From a checkpoint of a small transformer trained on Wikipedia.
Size: 13 layers, width 224, MLP 896 tanh GELU, vocabulary 2048.
Architecture: LayerNorm before each block, learned and rotary positions, tied embeddings.
Training: a variant of Muon for these matrices, 593M tokens, 6414 steps.
MLP neurons of a small language model. Each row is named by its layer, matrix (up: input weights) and neuron, and shows model dimensions 48-175. Each number is 200 + 30 x the weight over its row's rms, rounded and kept within 0 to 999.
After each neuron's rows, "fires after" lists the tokens most often just before its 100 highest values on Wikipedia text that the model never trained on. A number after a token or word is its count.

L3.up460,210,245,154,128,194,210,196,137,191,179,166,169,148,229,185,229,225,216,217,202,194,200,282,223,169,156,161,191,189,212,215,244,159,188,210,123,220,181,211,191,179,215,180,162,215,217,247,274,201,229,207,184,168,175,178,197,232,198,235,235,171,154,216,146,204,155,204,217,212,205,241,192,214,228,224,164,221,225,153,157,191,185,209,220,203,211,200,214,144,218,211,207,189,219,197,170,217,163,195,216,217,186,178,162,199,173,221,186,184,228,228,199,220,227,204,173,183,260,219,179,153,240,210,239,226,265,210,211
fires after: "s" 32, "as" 9, "us" 6, "ul" 5, "ol" 5

L4.up476,126,194,179,181,183,166,226,201,181,196,223,217,189,167,240,212,221,247,227,195,191,162,211,194,174,197,202,221,154,183,250,156,252,152,211,168,217,151,165,171,199,214,299,221,199,226,231,179,202,172,196,173,217,232,185,243,210,205,164,219,219,200,199,161,240,205,208,160,206,233,120,236,166,239,193,221,172,176,165,169,189,203,238,239,229,179,237,186,160,221,216,154,199,216,209,210,271,152,201,215,166,163,155,228,210,208,183,153,160,215,174,188,172,184,181,171,255,168,227,210,211,264,222,202,140,217,183,263
fires after: "o" 13, "i" 12, " Jo" 11, "in" 7, " Mo" 6, "ci" 5

L3.up641,188,182,268,212,246,175,208,199,205,193,210,204,224,155,227,165,206,231,141,191,205,222,171,212,235,218,193,191,206,205,242,177,238,165,238,185,205,170,186,202,177,172,227,206,196,159,180,218,176,238,191,146,213,207,219,196,174,176,153,226,149,143,163,169,198,220,199,230,216,209,217,153,237,185,208,163,152,195,192,176,182,173,175,177,200,136,176,171,168,245,162,246,173,210,256,214,201,188,223,160,243,178,214,178,248,197,190,191,198,205,144,253,204,209,219,218,212,197,190,223,155,247,232,214,225,183,229,166
fires after: " a" 23, "A" 15, "un" 14, "x" 10, "-" 6, " A" 6

L10.up767,195,185,172,189,147,205,158,216,220,186,211,173,182,188,222,220,190,181,172,193,204,183,171,178,192,180,186,172,211,149,228,191,215,202,138,213,221,214,191,199,213,203,225,201,166,178,170,115,227,229,226,250,185,272,244,153,247,205,237,231,195,227,177,127,204,206,218,266,185,216,130,196,207,230,222,155,189,168,179,204,226,200,189,244,207,210,226,219,208,172,224,249,188,203,177,211,203,209,198,166,208,200,207,190,247,179,153,180,245,205,214,214,179,173,196,217,227,179,193,180,173,205,210,179,202,237,186,240
fires after: " (" 23, " 4" 11, " 3" 10, "lo" 5, " lo" 4

L7.up838,151,212,122,187,227,199,260,219,203,176,184,238,244,177,167,176,214,211,143,216,228,210,210,163,233,181,195,185,222,204,174,223,182,262,222,190,213,180,177,171,199,219,202,220,222,221,231,216,156,179,229,196,194,246,252,213,174,193,156,159,171,176,217,213,145,178,237,197,222,196,179,233,205,239,160,158,187,198,205,189,181,188,206,256,180,178,173,239,204,192,149,233,213,208,195,219,169,256,229,171,217,189,178,209,165,130,208,194,255,287,150,193,210,233,230,197,209,229,205,237,200,162,204,148,230,145,184,196
fires after: "s" 25, "ic" 9, " St" 9, "ur" 6, "S" 6, "hi" 4

L3.up867,212,190,201,152,227,197,189,213,210,190,202,209,158,167,187,214,148,179,237,192,137,192,183,159,163,228,196,158,173,190,258,245,207,204,171,165,151,140,259,169,257,236,145,206,227,218,230,193,204,216,186,238,219,243,222,191,151,199,188,210,238,195,219,205,240,179,203,153,180,165,181,192,201,149,184,197,165,249,205,179,201,148,247,165,153,216,179,135,193,190,165,178,206,241,180,186,210,218,203,168,225,230,165,198,191,181,203,272,158,195,142,162,193,186,235,191,186,172,252,249,180,190,196,191,211,182,255,161
fires after: " f" 15, " M" 10, " m" 9, " V" 9, "al" 5, "mp" 5

L3.up589,160,200,169,187,225,173,182,221,160,191,209,199,154,227,218,218,229,155,214,231,164,181,230,229,199,197,189,237,192,262,132,211,200,200,246,210,183,260,163,222,154,203,187,213,193,197,167,221,133,189,171,200,275,198,138,201,228,204,221,203,168,201,157,185,257,197,170,212,200,167,160,209,149,188,228,230,130,219,159,208,156,185,198,196,225,249,200,204,203,180,220,168,258,148,156,203,186,154,146,236,185,218,171,230,209,237,236,209,165,187,207,197,284,225,242,220,218,203,207,197,186,177,145,175,242,206,234,180
fires after: "co" 15, "o" 11, "e" 9, "p" 9, "se" 6, " ma" 6

L4.up396,207,241,217,122,250,188,251,223,169,217,166,221,188,205,111,147,198,234,227,196,178,189,201,216,165,238,234,229,219,232,192,214,200,215,208,202,206,191,202,197,172,160,243,220,167,175,208,216,195,221,234,221,267,201,171,180,151,233,123,218,158,195,230,166,212,173,228,152,187,197,180,226,193,201,193,249,208,192,220,242,204,186,149,209,180,177,174,181,220,243,192,179,274,146,184,203,227,134,219,266,214,220,239,254,188,240,203,203,222,189,222,171,172,166,192,239,195,137,170,164,206,131,218,195,182,179,208,190
fires after: " Cor" 13, "man" 12, "or" 10, "C" 9, "ci" 8, "c" 6

L4.up297,214,161,226,222,194,239,197,193,210,170,210,216,187,162,201,164,157,145,227,253,202,188,164,236,142,223,246,196,216,175,232,197,135,181,211,173,218,266,213,185,174,216,203,200,221,223,160,216,183,200,239,175,213,195,217,245,185,214,206,217,171,176,178,220,239,135,186,225,179,227,234,230,181,201,188,199,264,176,203,164,280,248,179,168,179,186,205,167,188,185,163,219,225,189,165,183,233,183,224,187,176,159,245,173,167,233,234,189,182,174,214,195,228,211,179,179,198,251,182,257,208,239,182,210,215,150,178,162
fires after: "ic" 19, "par" 11, "ut" 9, "port" 7, "c" 6, "et" 5

L3.up736,218,214,192,191,211,177,206,235,204,178,254,226,135,222,204,258,207,189,224,173,206,168,178,202,200,186,225,195,216,222,215,197,257,205,195,255,174,197,199,186,227,154,194,232,156,218,162,212,165,263,288,229,212,215,209,191,154,206,178,234,171,171,146,222,187,192,193,242,181,202,146,156,161,201,248,190,217,155,204,186,173,174,250,198,184,219,188,186,191,271,300,201,216,182,202,195,177,182,253,271,162,209,184,248,260,201,178,228,205,208,170,180,202,181,239,195,183,197,209,220,256,207,154,239,177,248,194,177
fires after: " U" 17, " B" 15, "o" 11, "B" 8, "e" 7

L3.up69,251,158,193,237,238,157,244,176,184,136,195,206,220,202,199,241,198,251,162,180,204,169,163,181,192,215,219,175,203,234,183,198,157,223,156,216,208,226,182,224,158,207,207,203,213,172,217,152,167,165,181,215,151,198,179,218,184,223,240,185,191,150,185,188,188,232,174,202,212,192,197,162,260,253,244,228,216,181,218,153,173,178,203,171,202,189,189,215,253,212,187,175,219,179,222,199,211,195,178,183,191,223,216,201,265,207,223,180,215,206,208,219,180,202,242,206,174,211,200,164,243,192,194,256,163,203,185,267
fires after: " " 32, " in" 17, " con" 8, " no" 6

L4.up833,159,181,213,190,189,233,222,182,171,245,187,264,215,197,222,197,181,230,182,154,254,184,194,155,207,253,178,225,213,231,188,191,209,188,185,217,222,205,138,211,221,177,148,209,207,197,186,198,197,237,231,177,207,165,245,248,225,113,164,215,132,167,226,223,200,195,137,210,241,205,176,182,204,162,216,205,182,203,204,222,245,178,230,162,199,198,190,192,257,282,236,196,194,184,211,209,210,255,206,187,201,158,189,234,173,262,188,196,178,186,217,263,210,232,216,191,161,224,190,210,193,254,164,226,219,189,205,190
fires after: " " 37, " f" 10, " You" 6, " re" 5, "L" 5, "u" 4

L3.up689,112,176,240,201,211,199,236,205,210,203,212,177,194,218,254,199,160,211,180,271,170,220,200,229,237,212,191,194,235,161,202,273,180,190,198,194,161,186,201,246,226,189,238,186,186,204,202,268,169,232,189,158,151,213,216,221,175,171,222,198,113,175,240,189,169,194,174,233,237,210,184,212,221,164,186,227,161,200,139,189,164,169,253,175,190,244,200,210,151,216,219,166,219,204,235,222,217,233,199,217,150,207,181,172,191,213,217,151,235,188,190,179,174,211,218,204,179,207,186,209,251,195,184,152,221,152,187,187
fires after: "s" 33, "ri" 8, "ner" 6, "ad" 6

L4.up79,204,165,226,245,198,182,212,202,157,188,198,147,191,201,182,181,166,149,236,198,175,260,201,164,212,225,230,182,219,202,186,236,220,235,154,244,175,198,207,153,141,185,196,238,182,264,225,193,185,274,151,207,120,233,173,196,225,190,236,183,270,192,173,198,226,214,198,233,218,198,167,155,183,248,208,227,267,174,193,164,216,218,256,221,243,155,155,186,237,202,199,164,195,226,128,146,236,143,220,232,183,155,195,185,238,190,285,209,180,191,231,206,258,165,229,225,189,245,173,200,168,203,211,215,179,200,261,177
fires after: " Te" 22, "te" 13, "ne" 9, " He" 7, "ce" 7, "man" 6

L3.up388,210,192,189,185,202,173,176,249,201,189,158,210,220,192,230,183,174,235,190,195,160,184,202,199,161,186,210,198,163,143,179,230,227,156,185,205,228,205,190,183,130,250,165,204,210,206,240,228,213,213,147,167,196,209,279,173,241,250,174,185,199,175,242,224,203,151,182,213,142,214,195,219,228,178,294,216,249,189,216,198,202,196,242,151,189,145,206,202,235,182,220,137,179,215,215,202,220,160,166,256,210,186,202,145,223,220,193,209,253,218,186,199,227,179,261,168,171,146,158,198,198,193,202,172,247,182,177,228
fires after: "d" 11, "oc" 11, "ra" 9, "lo" 7, "on" 7, " vote" 6

L4.up770,173,231,231,227,234,192,264,211,181,225,194,180,179,172,220,215,234,260,219,162,198,236,186,199,231,227,206,236,196,159,213,172,182,201,167,161,182,192,232,192,260,215,177,231,248,206,253,186,206,208,164,222,227,190,192,196,212,250,225,177,218,170,160,263,240,234,252,212,184,176,232,185,181,221,239,255,225,173,250,181,244,147,149,160,227,206,139,204,169,191,163,200,161,181,170,227,197,210,159,216,196,170,179,228,234,149,152,189,176,193,178,240,191,212,177,192,150,228,221,153,211,298,179,217,198,189,227,162
fires after: " " 43, " K" 12, " W" 5, ")" 5, "\"" 5, " to" 5

L3.up889,190,247,178,245,193,228,196,230,217,188,202,214,189,254,178,183,190,205,173,202,184,200,171,207,227,213,215,192,228,179,273,203,185,202,208,151,215,198,184,155,191,214,229,179,170,179,194,220,179,232,203,280,224,118,148,163,158,192,223,237,175,193,211,232,203,183,205,250,115,153,188,204,198,174,241,201,175,168,196,214,192,213,241,245,210,237,228,182,202,210,258,154,249,148,219,177,175,175,183,236,228,224,235,153,187,208,173,199,217,198,207,244,160,203,200,170,166,165,251,204,134,171,223,165,168,161,200,194
fires after: "la" 36, "ra" 12, " co" 6, "o" 5, " bo" 4, " Ga" 4

L3.up685,171,207,184,235,179,157,180,167,203,228,225,188,178,254,238,198,200,187,181,179,203,178,192,269,201,203,199,213,197,195,222,234,217,197,210,230,248,235,189,220,154,222,220,182,151,197,269,196,201,183,238,182,197,199,167,190,252,169,181,204,179,222,183,218,218,202,219,246,217,203,161,180,225,176,208,179,146,187,202,177,231,208,307,179,283,187,221,131,237,166,201,221,233,272,211,194,145,174,201,213,230,161,200,215,207,170,218,145,208,206,239,237,235,182,143,234,152,162,208,179,187,215,220,196,215,152,185,244
fires after: " de" 26, " De" 21, " lo" 12, " P" 8, "re" 5

L3.up214,148,163,180,220,208,197,166,209,149,193,219,188,133,204,206,207,224,171,178,179,242,202,240,148,199,247,222,187,237,230,192,240,213,193,200,185,196,206,220,244,164,210,219,186,167,217,204,242,184,232,177,189,171,231,177,234,221,221,190,227,267,198,192,188,196,198,219,191,210,168,162,127,185,188,198,179,192,185,213,138,168,167,206,254,162,203,184,169,238,230,141,215,166,229,182,206,197,203,207,133,233,183,154,213,209,270,182,175,194,180,203,270,271,243,224,161,209,188,226,292,172,194,193,184,170,244,173,242
fires after: " Te" 19, " S" 19, "te" 12, "s" 12, " Ta" 12, "ra" 5

L3.up190,203,230,232,204,195,204,145,184,227,218,227,214,200,165,215,183,227,232,164,247,167,161,247,199,202,124,173,149,211,179,209,217,200,250,183,226,230,220,185,207,182,204,207,234,207,141,218,217,220,195,235,210,253,230,239,209,278,188,146,196,170,189,204,209,183,173,241,206,189,180,209,224,173,220,206,247,170,206,213,187,199,224,265,110,154,244,211,121,239,244,214,214,215,183,207,141,204,185,164,201,145,187,162,186,189,228,231,146,211,195,194,212,188,172,174,202,182,257,155,217,196,190,164,207,247,177,186,148
fires after: "c" 15, " " 11, " p" 10, "ri" 10, " Ch" 9, " M" 9

L4.up224,216,173,224,215,170,232,274,198,196,139,161,194,248,144,152,149,169,174,246,179,208,167,222,179,204,220,182,210,193,145,202,203,172,147,252,212,196,189,190,223,197,246,216,181,228,222,255,206,178,234,178,180,231,158,232,187,178,194,192,248,185,272,189,175,230,213,197,200,185,158,178,232,184,163,223,193,229,212,223,171,209,218,220,165,212,169,184,211,191,179,167,212,218,160,218,236,225,184,230,178,206,181,213,120,191,187,161,160,221,173,229,231,214,159,273,186,201,169,221,218,202,187,222,199,217,203,202,204
fires after: "th" 31, "s" 10, "and" 8, "at" 7, "os" 6

L3.up719,219,271,243,164,193,224,238,193,218,208,169,244,173,239,193,227,193,199,206,203,201,174,212,217,218,213,212,211,172,176,186,251,213,172,168,197,200,211,160,221,164,151,232,214,217,198,207,187,200,238,174,211,253,196,206,224,155,195,145,163,182,181,177,199,223,223,215,190,232,245,250,202,181,221,194,251,191,209,248,227,161,144,151,170,154,207,189,194,165,248,221,223,234,271,171,226,182,165,200,301,145,219,218,136,213,161,208,222,167,202,173,225,204,231,204,153,226,128,189,164,153,240,224,210,205,184,210,186
fires after: " Vi" 19, " V" 13, " O" 12, "V" 8, "k" 8, "P" 5

L3.up598,235,214,190,249,170,207,205,210,217,189,170,153,237,167,188,185,219,287,268,206,201,245,213,196,255,197,202,222,252,200,193,200,205,232,137,175,171,160,227,188,220,155,138,236,212,211,235,206,239,228,188,155,213,190,234,260,264,210,163,162,185,218,229,211,224,211,234,164,189,174,120,196,193,215,208,159,196,209,216,169,249,149,187,202,253,202,144,215,198,137,209,174,196,205,187,222,183,254,177,141,185,195,181,188,202,178,185,255,197,223,212,228,200,201,152,207,178,120,214,184,269,222,210,225,232,198,203,209
fires after: "z" 15, " D" 13, " K" 9, " W" 8, "os" 6

L3.up192,252,161,214,245,192,240,186,199,244,167,169,214,170,178,183,200,180,202,203,184,178,257,203,243,237,196,226,260,180,218,227,151,238,237,216,242,239,151,146,217,279,166,147,221,246,206,188,201,200,215,150,178,272,168,148,158,143,213,211,213,168,202,162,227,230,255,192,199,186,184,210,185,172,200,173,179,212,175,144,148,208,189,196,190,167,190,175,192,257,180,178,204,177,173,199,173,150,212,154,248,227,190,215,194,186,202,239,197,209,198,190,187,195,170,168,167,177,200,200,191,135,184,226,227,160,263,171,195
fires after: "in" 18, "n" 13, "re" 12, " D" 6, " d" 5, "d" 5

L10.up808,225,192,205,180,179,215,271,177,120,191,200,248,190,181,255,168,193,195,271,169,239,189,197,216,234,195,243,217,211,159,167,172,194,182,255,219,245,222,231,179,189,246,224,283,136,212,187,223,186,195,236,209,188,230,205,223,224,202,221,210,171,122,220,278,242,165,155,190,186,199,141,176,178,166,209,178,192,208,230,218,220,203,207,151,224,194,189,215,245,193,193,247,180,186,177,217,215,192,179,185,204,274,172,205,173,165,203,189,203,239,202,210,180,146,209,244,187,174,222,192,243,180,227,149,202,165,229,265
fires after: "\n" 26, " f" 18, " F" 7, "f" 6, "s" 6

L3.up849,210,208,220,201,181,190,212,164,137,211,210,236,192,200,174,173,229,185,200,197,191,194,177,194,171,196,251,224,186,194,229,210,216,155,270,176,197,148,210,198,248,194,217,261,223,237,166,216,222,187,174,181,144,208,128,214,183,176,199,240,181,222,232,164,236,145,182,247,182,191,263,237,178,193,161,218,177,227,180,188,190,210,187,204,214,181,183,201,209,147,214,203,199,245,160,133,211,180,196,220,248,181,143,214,258,202,116,251,240,269,145,203,182,213,205,208,186,182,229,170,203,204,223,199,212,136,189,224
fires after: "\n" 48, "s" 12, " f" 7, "ol" 7, "f" 4

L4.up53,212,197,255,195,182,177,179,235,206,210,207,177,214,201,165,205,204,212,187,235,197,225,191,157,205,174,162,203,191,223,214,191,192,173,246,179,175,245,212,204,164,245,143,207,173,154,194,171,193,246,159,181,216,242,241,223,197,215,157,172,140,226,222,215,206,188,165,240,197,164,196,212,270,263,168,211,197,251,180,167,162,198,215,171,234,190,227,269,269,188,205,140,197,198,183,228,225,229,195,221,210,223,262,158,181,231,188,224,184,210,116,244,199,179,202,221,222,177,216,184,166,234,220,178,185,216,174,180
fires after: " G" 18, " g" 11, "g" 10, "lo" 10, "row" 8, " K" 7

L3.up599,206,176,202,174,195,216,160,209,256,212,228,276,208,159,144,206,214,205,153,171,211,215,199,215,141,167,207,211,196,227,208,194,182,181,156,194,203,156,195,208,255,264,242,187,187,138,201,205,216,201,205,230,225,193,180,232,173,239,180,204,207,267,222,237,202,195,224,219,159,211,179,233,213,225,209,190,161,183,201,174,234,254,168,190,244,170,166,142,169,207,181,178,221,174,256,166,225,201,199,153,186,218,212,171,193,189,210,190,233,185,227,177,164,189,194,184,232,162,224,172,159,184,205,155,164,157,207,210
fires after: " st" 18, "ro" 17, " Ro" 10, "or" 8, "tro" 6

L4.up634,234,240,232,196,258,243,182,198,187,156,171,198,207,217,159,154,196,158,228,155,181,226,184,241,262,203,249,154,159,183,247,228,200,188,216,203,193,228,192,216,151,153,216,217,164,242,247,142,201,194,228,216,233,196,162,201,162,192,219,194,199,174,254,213,167,189,211,225,198,226,199,224,203,138,151,195,217,200,198,188,244,212,172,214,172,183,253,201,208,207,180,220,169,205,195,212,218,205,214,218,185,182,244,220,226,220,262,157,237,205,180,171,154,143,186,177,179,228,162,242,187,164,211,188,186,267,189,169
fires after: "." 52, " with" 11, "s" 6, ")." 6, " ma" 5

L3.up109,244,188,187,274,203,240,237,140,189,195,232,197,207,216,198,190,212,227,220,195,193,154,165,126,195,214,221,198,230,215,228,165,211,170,200,226,264,189,203,210,217,182,157,241,218,152,240,151,189,226,218,187,169,195,190,159,151,164,175,156,128,200,278,211,186,198,238,176,189,235,197,208,171,192,197,193,189,239,229,188,207,197,206,266,202,209,167,212,268,228,229,263,219,224,181,162,230,191,209,243,180,220,177,196,175,183,188,185,176,188,167,234,224,266,206,174,224,209,209,252,208,155,135,214,207,137,213,188
fires after: "\n" 82, " " 5

L3.up334,182,198,181,199,205,163,225,177,211,188,235,219,221,201,168,177,134,233,186,198,221,186,229,233,202,178,224,183,258,179,198,178,147,177,196,205,228,155,196,243,189,158,178,175,173,155,253,189,218,236,164,215,160,163,191,220,205,187,187,186,209,207,256,232,225,179,209,231,205,239,202,211,114,180,232,190,190,235,193,159,199,243,193,223,199,147,266,232,222,197,215,158,207,196,282,129,209,238,194,195,229,180,168,199,184,196,219,162,223,248,197,220,283,156,160,197,183,254,225,159,168,222,249,188,216,206,159,240
fires after: "i" 20, "s" 18, "as" 15, "le" 8, "u" 7, "ul" 5

L3.up155,233,186,232,123,168,202,214,187,191,237,202,160,179,181,207,195,188,202,198,223,196,190,191,221,267,209,194,164,232,227,180,170,223,237,219,186,175,219,200,253,265,233,210,193,249,214,218,172,199,194,240,281,210,239,229,239,128,183,211,199,173,185,252,232,189,184,185,196,209,210,264,188,217,185,215,241,193,121,218,190,249,180,216,165,193,197,185,148,174,126,165,192,194,195,160,206,153,205,229,157,177,197,150,206,169,189,200,216,190,220,195,201,240,172,214,188,182,225,131,192,161,189,193,206,206,127,212,234
fires after: " Al" 26, " V" 10, " An" 9, " or" 6, "al" 4, "V" 4

L3.up130,210,173,196,192,189,182,189,215,169,254,249,243,202,173,207,170,202,174,179,221,197,218,185,203,192,212,207,233,182,141,210,191,231,156,215,260,208,202,198,211,135,201,224,237,204,210,190,150,182,229,220,224,188,234,191,190,154,186,213,234,200,204,137,176,161,201,169,180,205,201,173,186,127,184,183,246,217,216,242,215,201,249,181,216,163,248,204,209,234,198,219,217,218,187,210,237,131,156,198,186,228,161,200,190,195,221,206,165,181,202,199,212,223,198,187,198,307,221,230,193,219,256,190,190,187,270,170,252
fires after: " " 34, " G" 12, " Po" 8, " A" 6, " a" 5

L3.up197,163,186,230,193,177,212,149,250,206,202,234,210,211,217,208,180,215,236,190,212,244,185,204,211,206,169,155,247,224,256,204,224,191,159,177,186,205,227,179,208,136,231,193,189,213,173,208,198,210,200,230,180,185,213,216,251,210,241,192,166,211,213,224,190,139,259,187,205,177,224,201,196,184,164,183,281,167,177,169,227,195,108,211,160,189,230,261,165,166,235,214,183,230,203,159,200,225,263,213,171,201,192,205,201,119,216,219,184,216,197,230,289,169,170,199,185,151,211,169,251,180,211,179,235,206,219,229,165
fires after: " Me" 20, " se" 12, "w" 10, "ri" 8, "lo" 7, "li" 6

L3.up260,222,214,234,226,189,196,205,152,210,204,208,215,196,183,210,242,180,185,205,200,190,236,240,197,224,227,198,222,205,160,201,216,199,163,200,189,163,189,208,185,164,188,205,295,174,175,192,169,227,237,203,165,199,166,235,192,170,244,151,219,193,187,183,180,118,207,154,209,202,216,193,224,181,205,245,170,183,218,198,200,186,207,174,227,204,183,216,241,210,265,161,225,222,173,191,203,213,174,179,180,214,182,193,147,166,184,183,190,163,165,179,207,228,171,234,220,216,242,244,243,247,182,192,154,173,207,250,195
fires after: "s" 49, "les" 10, " A" 6

L4.up250,181,177,206,233,189,173,233,176,241,153,136,237,233,219,193,186,224,207,208,227,229,208,92,285,204,207,263,244,200,265,204,162,178,198,220,214,235,188,207,225,179,156,172,207,237,191,168,178,159,235,216,171,162,213,212,194,200,184,211,214,180,202,138,271,201,236,232,237,155,205,200,206,154,183,153,159,163,166,215,229,208,206,225,155,167,209,183,206,175,204,190,224,231,245,245,182,150,153,156,156,208,227,174,186,237,156,189,212,178,196,240,178,192,175,203,208,170,270,190,223,222,194,189,211,254,185,196,220
fires after: "app" 12, "ri" 12, " comp" 11, "ff" 10, "o" 8, " in" 7

L3.up751,223,194,162,189,200,129,233,188,213,220,162,214,186,161,232,182,255,199,222,240,208,174,236,182,224,243,234,178,218,184,191,189,146,134,215,213,184,215,216,230,186,225,212,235,242,218,227,281,218,184,253,175,156,252,226,232,176,190,166,234,218,187,217,191,201,169,244,207,211,181,141,204,163,197,217,176,232,234,158,220,224,231,223,164,227,202,204,226,254,174,199,204,194,180,248,182,193,202,180,198,146,180,229,178,202,247,187,198,184,185,182,191,220,197,210,166,254,174,159,226,200,133,194,180,177,174,201,196
fires after: "c" 26, " Mar" 8, "ec" 6, "ol" 5, "u" 5, "oc" 4

L4.up366,198,222,213,188,203,204,178,193,219,196,226,151,205,158,163,196,174,225,131,176,215,175,204,195,162,186,216,212,191,195,212,198,212,237,217,168,171,241,182,230,211,179,146,222,283,195,215,252,184,214,268,241,193,184,194,265,226,228,218,148,214,191,151,222,172,247,263,207,216,188,238,237,222,175,266,209,203,206,179,223,208,215,107,216,191,200,234,225,205,186,221,216,247,180,193,166,211,229,204,165,213,245,158,230,153,187,178,212,190,216,245,151,179,219,230,163,169,217,180,208,208,199,161,160,197,203,165,240
fires after: "s" 23, "w" 16, " T" 11, "n" 7, "ur" 7, " W" 6

L3.up703,176,194,155,153,147,237,200,133,183,169,220,198,173,169,202,162,194,181,213,233,192,169,170,197,227,214,215,160,265,215,216,237,221,197,193,181,199,218,184,165,207,225,232,242,278,192,207,182,223,271,191,176,174,240,216,197,267,210,198,211,182,162,196,211,213,202,192,178,220,229,139,235,246,176,167,135,199,188,169,222,246,186,221,175,180,213,248,186,192,180,275,202,196,186,179,201,202,170,180,187,187,196,248,148,165,220,224,153,192,244,220,215,192,184,234,201,184,199,210,220,196,173,211,144,250,160,216,228
fires after: "c" 24, " C" 23, " st" 10, "port" 6, "S" 5, " Ja" 5

L3.up687,185,236,174,180,167,230,214,154,141,181,234,213,205,216,206,175,237,209,147,246,191,196,179,237,200,268,206,223,148,219,249,146,229,230,209,209,168,185,170,237,261,187,244,183,245,235,203,191,180,183,238,184,223,204,217,124,252,256,212,201,175,251,157,198,198,252,213,174,219,150,200,172,176,124,187,233,199,196,230,145,232,178,159,179,216,225,222,202,235,148,227,190,176,268,210,216,177,220,147,190,204,224,207,159,179,146,187,157,186,231,199,210,143,195,230,265,169,186,218,172,214,230,179,207,180,205,174,238
fires after: " An" 22, " And" 13, "J" 10, "n" 7, " an" 7

L7.up389,151,222,173,223,182,228,198,191,185,294,231,244,204,214,178,223,232,226,194,203,191,237,235,213,188,202,257,146,230,226,160,199,243,156,177,166,208,196,225,206,223,195,185,262,205,276,177,189,167,211,225,130,241,194,219,210,214,191,217,180,208,182,269,268,245,170,202,247,141,198,217,214,215,186,137,189,199,206,192,176,222,157,237,211,183,170,176,165,223,167,219,187,228,233,196,177,188,140,230,207,209,156,228,146,178,248,160,216,215,126,160,176,200,149,158,211,159,201,227,232,187,198,189,205,165,188,186,221
fires after: "s" 31, "ar" 11, "f" 9, "lan" 4, "wa" 4

L4.up176,147,158,241,208,240,196,178,229,159,158,206,146,175,173,202,246,235,207,183,184,167,259,225,209,217,194,191,221,223,181,273,221,237,159,166,184,198,252,167,209,211,177,217,167,219,191,219,173,243,190,256,148,200,235,211,231,223,183,163,159,214,193,204,245,161,146,209,245,188,244,200,155,216,210,180,227,168,165,176,233,175,172,201,224,209,224,245,171,184,198,203,194,181,207,187,227,177,227,198,181,265,202,197,227,177,187,168,213,210,187,206,217,233,187,129,222,199,218,195,193,227,213,163,218,199,157,179,242
fires after: " W" 25, "ri" 16, " Ri" 8, "w" 8, " Mi" 6, "W" 4

L4.up509,174,189,222,192,253,166,204,208,163,200,227,159,205,229,185,185,191,246,194,206,210,204,206,197,187,183,231,209,186,165,232,116,215,169,191,226,184,222,211,206,175,215,205,196,167,167,183,153,222,171,243,223,161,231,262,196,183,171,211,217,245,220,182,182,169,259,258,211,143,218,184,188,178,194,155,155,179,187,221,214,199,187,147,213,190,264,236,235,187,200,201,199,179,265,178,248,203,187,227,235,125,215,132,201,218,225,220,194,178,202,173,216,253,236,239,148,257,133,159,172,156,188,234,197,167,202,215,171
fires after: " V" 40, "_{" 12, " Po" 4, " O" 4

L8.up651,246,184,195,180,186,228,207,209,229,250,222,242,205,199,210,225,203,212,244,195,241,192,209,202,164,167,185,228,153,170,226,193,197,169,287,182,196,202,184,183,139,184,154,188,167,137,192,165,229,157,230,221,198,206,231,159,204,170,231,134,163,188,270,200,144,180,220,124,207,167,241,183,217,169,164,216,136,187,206,207,264,179,181,230,148,205,129,168,191,217,190,181,187,186,199,241,210,237,161,180,219,178,165,163,189,201,249,174,222,201,220,192,147,204,168,189,209,164,190,191,173,180,213,233,211,200,181,210
fires after: " |" 25, "li" 11, "n" 6, ":" 5, "er" 5, "ri" 4

L3.up636,181,212,230,194,209,241,157,182,128,103,216,198,206,245,176,195,177,209,196,184,208,228,181,236,177,192,218,214,161,188,280,225,229,164,228,191,251,203,182,217,169,171,197,177,220,196,181,167,179,223,217,217,183,181,175,214,258,205,204,221,172,215,173,248,196,204,187,244,195,219,153,213,191,180,173,113,174,219,263,165,142,211,209,223,218,241,258,174,206,172,246,223,204,229,191,171,249,169,221,199,191,214,203,181,202,195,167,250,182,232,260,231,175,221,194,270,199,181,171,191,213,192,181,197,192,179,167,248
fires after: "ra" 31, " Ra" 20, "o" 10, " w" 8, " Tra" 5, " De" 5

L3.up274,196,197,218,245,209,208,166,218,210,222,257,191,199,283,139,122,146,214,159,209,169,167,193,191,195,183,173,206,171,200,182,172,174,234,199,235,229,188,215,196,202,242,172,224,179,115,216,152,186,177,245,221,191,218,158,218,188,160,192,194,219,240,239,229,226,193,222,185,223,188,173,179,171,254,246,186,244,171,220,211,217,216,138,215,212,177,220,193,205,201,144,211,179,237,196,194,251,195,204,241,255,230,215,203,220,156,222,257,155,195,177,198,234,170,208,252,198,158,247,220,178,215,177,139,197,174,191,181
fires after: " g" 13, " K" 13, " Gu" 11, "G" 8, "g" 7, " b" 6

L3.up151,227,168,189,192,212,182,180,191,213,179,230,155,175,245,190,159,221,209,180,175,204,118,166,207,224,174,161,187,271,217,214,184,247,203,177,196,184,221,224,187,217,178,225,189,203,157,211,167,170,199,196,220,223,179,237,192,235,164,210,148,144,187,205,210,210,180,256,192,211,165,154,142,203,249,268,237,163,227,202,215,210,155,251,219,185,158,213,155,183,242,195,236,177,210,187,249,235,189,172,216,206,275,215,215,233,203,230,151,208,221,204,194,180,215,225,201,162,207,203,251,191,205,192,260,178,267,175,252
fires after: " in" 23, " W" 19, " " 9, "w" 7, " h" 4